Weights of a small transformer language model.
Size: 13 layers, width 512, MLP 2048 tanh GELU, vocabulary 8192, 49.9M parameters.
Architecture: LayerNorm before each block, learned positions, biases, untied embeddings.
MLP neurons of a small language model. Each row is named by its layer, matrix (up: input weights) and neuron, and shows model dimensions 186-249. Each number is 50 + 15 x the weight over its row's rms, rounded and kept within 0 to 99.
A block is one neuron, or neurons of one layer that tend to fire together. Before each block is what it responds to, as a language model described it from the Wikipedia text at the highest values.

Full-date month/comma tokens
L8.up812:57 74 47 71 59 33 70 38 64 73 48 69 93 21 49 52 32 75 46 69 55 54 48 38 64 48 70 56 53 37 39 54 51 72 44 61 53 69 45 40 73 66 18 55 40 62 45 48 40 57 52 49 41 31 39 54 24 58 42 54 54 02 62 44
L8.up1066:42 64 61 57 49 67 40 46 35 63 51 61 36 59 43 54 38 72 42 44 60 35 76 70 82 52 32 39 42 52 42 40 69 23 52 62 36 36 56 69 46 30 52 47 38 56 32 65 51 37 79 43 43 48 35 68 46 45 55 50 44 45 52 58
L8.up1339:39 72 52 41 72 77 34 49 63 59 67 54 50 30 38 39 30 50 51 52 55 67 42 55 76 67 37 64 52 62 15 48 57 89 31 66 57 59 43 43 38 47 51 65 57 18 58 54 59 66 57 52 47 48 56 75 39 48 50 73 32 30 49 33
L8.up1343:37 62 51 43 27 64 41 55 68 37 22 91 56 20 44 42 29 56 37 25 39 59 24 64 65 28 41 57 59 57 45 41 56 69 38 50 15 56 53 57 38 49 50 25 48 60 51 49 28 47 66 29 40 60 46 84 35 64 92 53 53 51 36 60

Wiki headings and table cells
L10.up1519:51 61 32 58 56 76 27 41 44 65 27 62 57 64 62 74 37 40 30 60 66 39 53 34 65 73 37 69 26 39 67 75 29 71 45 30 72 50 20 53 41 83 51 36 58 69 52 83 69 57 54 68 29 44 52 42 74 69 21 58 47 64 32 39

Date and name separators
L5.up1:63 26 51 83 28 61 50 60 65 58 44 62 40 47 44 42 43 43 41 30 11 35 33 61 29 40 29 53 54 62 27 49 65 52 34 50 54 62 36 53 59 58 55 55 23 72 33 20 42 75 85 37 46 61 51 40 52 47 45 65 68 53 84 29
L5.up54:43 72 55 46 30 61 24 49 62 80 62 47 50 12 49 41 54 55 53 30 23 48 53 58 73 55 27 39 34 77 30 85 49 78 49 70 65 70 52 38 67 62 30 53 12 64 39 39 48 56 65 58 38 35 45 90 51 66 57 38 43 48 67 51
L5.up79:37 36 71 41 48 42 42 50 36 56 63 34 52 70 43 65 50 53 45 56 61 45 30 54 83 51 17 50 25 55 59 45 58 68 44 64 34 48 74 62 37 43 48 58 27 54 59 66 41 68 66 72 40 58 26 72 82 30 50 47 58 24 66 48
L5.up97:67 41 65 58 63 38 45 63 42 66 40 34 34 67 70 61 56 45 39 44 19 32 60 23 57 80 22 47 46 54 67 66 79 49 31 83 46 21 62 44 19 99 43 74 52 68 37 53 58 30 49 73 47 32 19 68 69 50 63 44 42 36 64 53
L5.up288:33 53 40 49 26 42 51 46 59 39 58 54 23 74 38 40 68 66 67 46 36 31 45 33 48 55 47 20 52 57 67 51 77 64 43 62 39 52 50 37 65 65 28 60 26 43 34 53 53 39 69 50 38 73 42 54 66 59 62 08 61 41 69 56
L5.up339:69 33 53 58 25 43 50 59 47 57 53 59 54 48 35 88 66 46 50 48 38 35 61 50 52 62 32 28 75 72 10 73 66 80 20 53 67 68 52 58 49 39 58 36 17 41 43 53 43 52 64 73 52 53 26 42 61 77 49 31 44 34 37 58
L5.up365:53 57 60 40 53 61 45 53 53 54 36 42 49 33 33 37 37 43 33 52 40 60 32 61 74 29 33 71 37 53 53 55 48 66 40 52 37 45 69 45 42 52 55 46 52 31 23 38 65 50 78 48 17 53 45 65 32 54 37 68 48 35 45 19
L5.up550:41 31 67 50 29 45 50 67 59 42 25 58 36 52 48 54 28 85 52 31 30 46 50 43 56 41 47 64 51 57 56 30 77 78 47 85 73 90 77 51 37 53 23 51 01 92 58 55 37 47 58 60 60 48 49 40 59 60 72 70 50 49 62 44
L5.up595:33 36 32 43 37 66 43 63 64 45 42 53 62 69 39 62 35 68 32 31 45 44 23 83 59 27 76 70 27 58 44 79 54 50 50 48 35 58 58 39 23 55 44 30 57 72 55 50 38 69 84 28 47 54 60 58 66 59 58 42 49 45 41 49
L5.up664:25 06 30 54 32 55 48 55 62 48 23 46 49 38 44 43 25 48 61 37 08 43 48 60 71 37 68 32 48 58 40 61 67 42 37 63 35 53 40 37 65 50 21 68 42 64 61 47 31 50 85 54 57 52 72 51 43 25 57 32 57 80 58 47
L5.up879:58 38 71 72 11 46 68 43 81 53 41 63 22 50 47 44 56 50 53 56 41 30 51 66 46 58 55 73 41 62 15 34 75 57 32 47 56 70 65 42 33 62 27 51 15 79 55 53 41 31 72 53 39 54 45 37 62 34 54 44 68 57 83 21
L5.up1192:39 16 62 53 62 44 63 13 61 62 44 28 53 24 36 38 50 42 46 57 53 22 60 67 55 45 47 43 38 48 12 61 51 81 46 55 65 48 72 58 45 44 33 71 40 62 39 48 29 35 61 41 37 38 65 72 57 30 50 46 59 52 70 06
L5.up1325:18 41 77 39 62 78 63 42 60 53 60 40 63 50 15 40 36 64 40 46 23 60 35 74 44 54 48 35 28 43 27 35 78 85 49 48 32 59 55 57 73 42 36 67 60 61 36 32 50 41 78 56 53 57 47 51 65 54 36 51 47 50 61 24
L5.up1453:40 34 55 43 25 73 54 38 68 79 65 56 72 47 25 44 53 30 67 42 56 49 60 66 77 35 25 00 66 61 17 77 71 54 46 55 65 55 63 50 61 63 51 35 17 57 40 42 53 73 63 41 33 48 60 72 35 22 40 43 52 40 61 37
L5.up1729:40 18 66 47 35 17 56 60 48 49 51 35 47 43 53 55 69 35 59 40 42 64 40 49 52 46 64 89 41 51 36 53 60 45 69 44 38 50 59 50 30 43 39 25 67 47 54 41 23 46 49 60 43 38 62 43 73 26 58 68 52 60 71 37
L5.up1987:26 49 92 35 08 65 28 39 50 38 40 62 41 54 41 35 51 39 57 40 46 36 58 74 53 57 39 73 41 51 41 55 55 55 23 62 40 49 56 55 24 46 57 50 56 35 39 53 49 56 83 46 21 37 43 35 54 46 39 78 72 70 32 16

Start after section heading
L8.up222:81 60 36 47 73 80 56 34 56 72 65 37 62 18 57 66 47 62 57 59 33 38 43 40 50 52 44 68 48 20 76 63 51 56 51 24 47 56 29 50 29 55 36 51 56 32 69 56 43 59 59 45 21 38 53 58 64 61 32 49 99 54 49 48
L8.up1143:45 41 48 28 23 88 66 53 45 66 57 72 50 71 53 43 53 70 55 44 37 45 29 57 62 45 53 50 64 59 55 48 33 60 35 33 22 30 47 23 23 59 41 52 48 22 41 55 40 22 49 43 68 60 64 43 58 44 36 74 54 44 44 35
L8.up1241:85 43 45 60 54 35 32 58 60 40 43 50 30 44 84 34 58 27 54 31 43 52 26 59 56 64 15 54 57 50 56 75 55 51 33 61 68 43 42 31 49 99 46 59 49 47 55 54 23 53 63 71 48 42 47 54 75 60 57 48 82 39 56 50
L8.up1374:57 53 17 56 20 51 27 54 53 61 55 82 63 78 50 29 41 68 70 63 43 64 52 50 42 59 72 55 65 48 63 39 55 73 37 36 47 49 16 37 50 61 44 39 63 17 53 33 70 66 49 47 37 29 48 42 53 70 58 56 43 32 75 34

Before a place name
L10.up75:33 37 28 52 58 70 54 52 64 42 56 35 29 38 64 57 42 36 45 42 56 27 38 45 55 56 40 55 69 57 57 70 52 65 38 57 60 40 40 53 00 74 65 71 43 44 39 27 59 33 64 31 85 51 48 65 81 74 32 48 54 60 55 22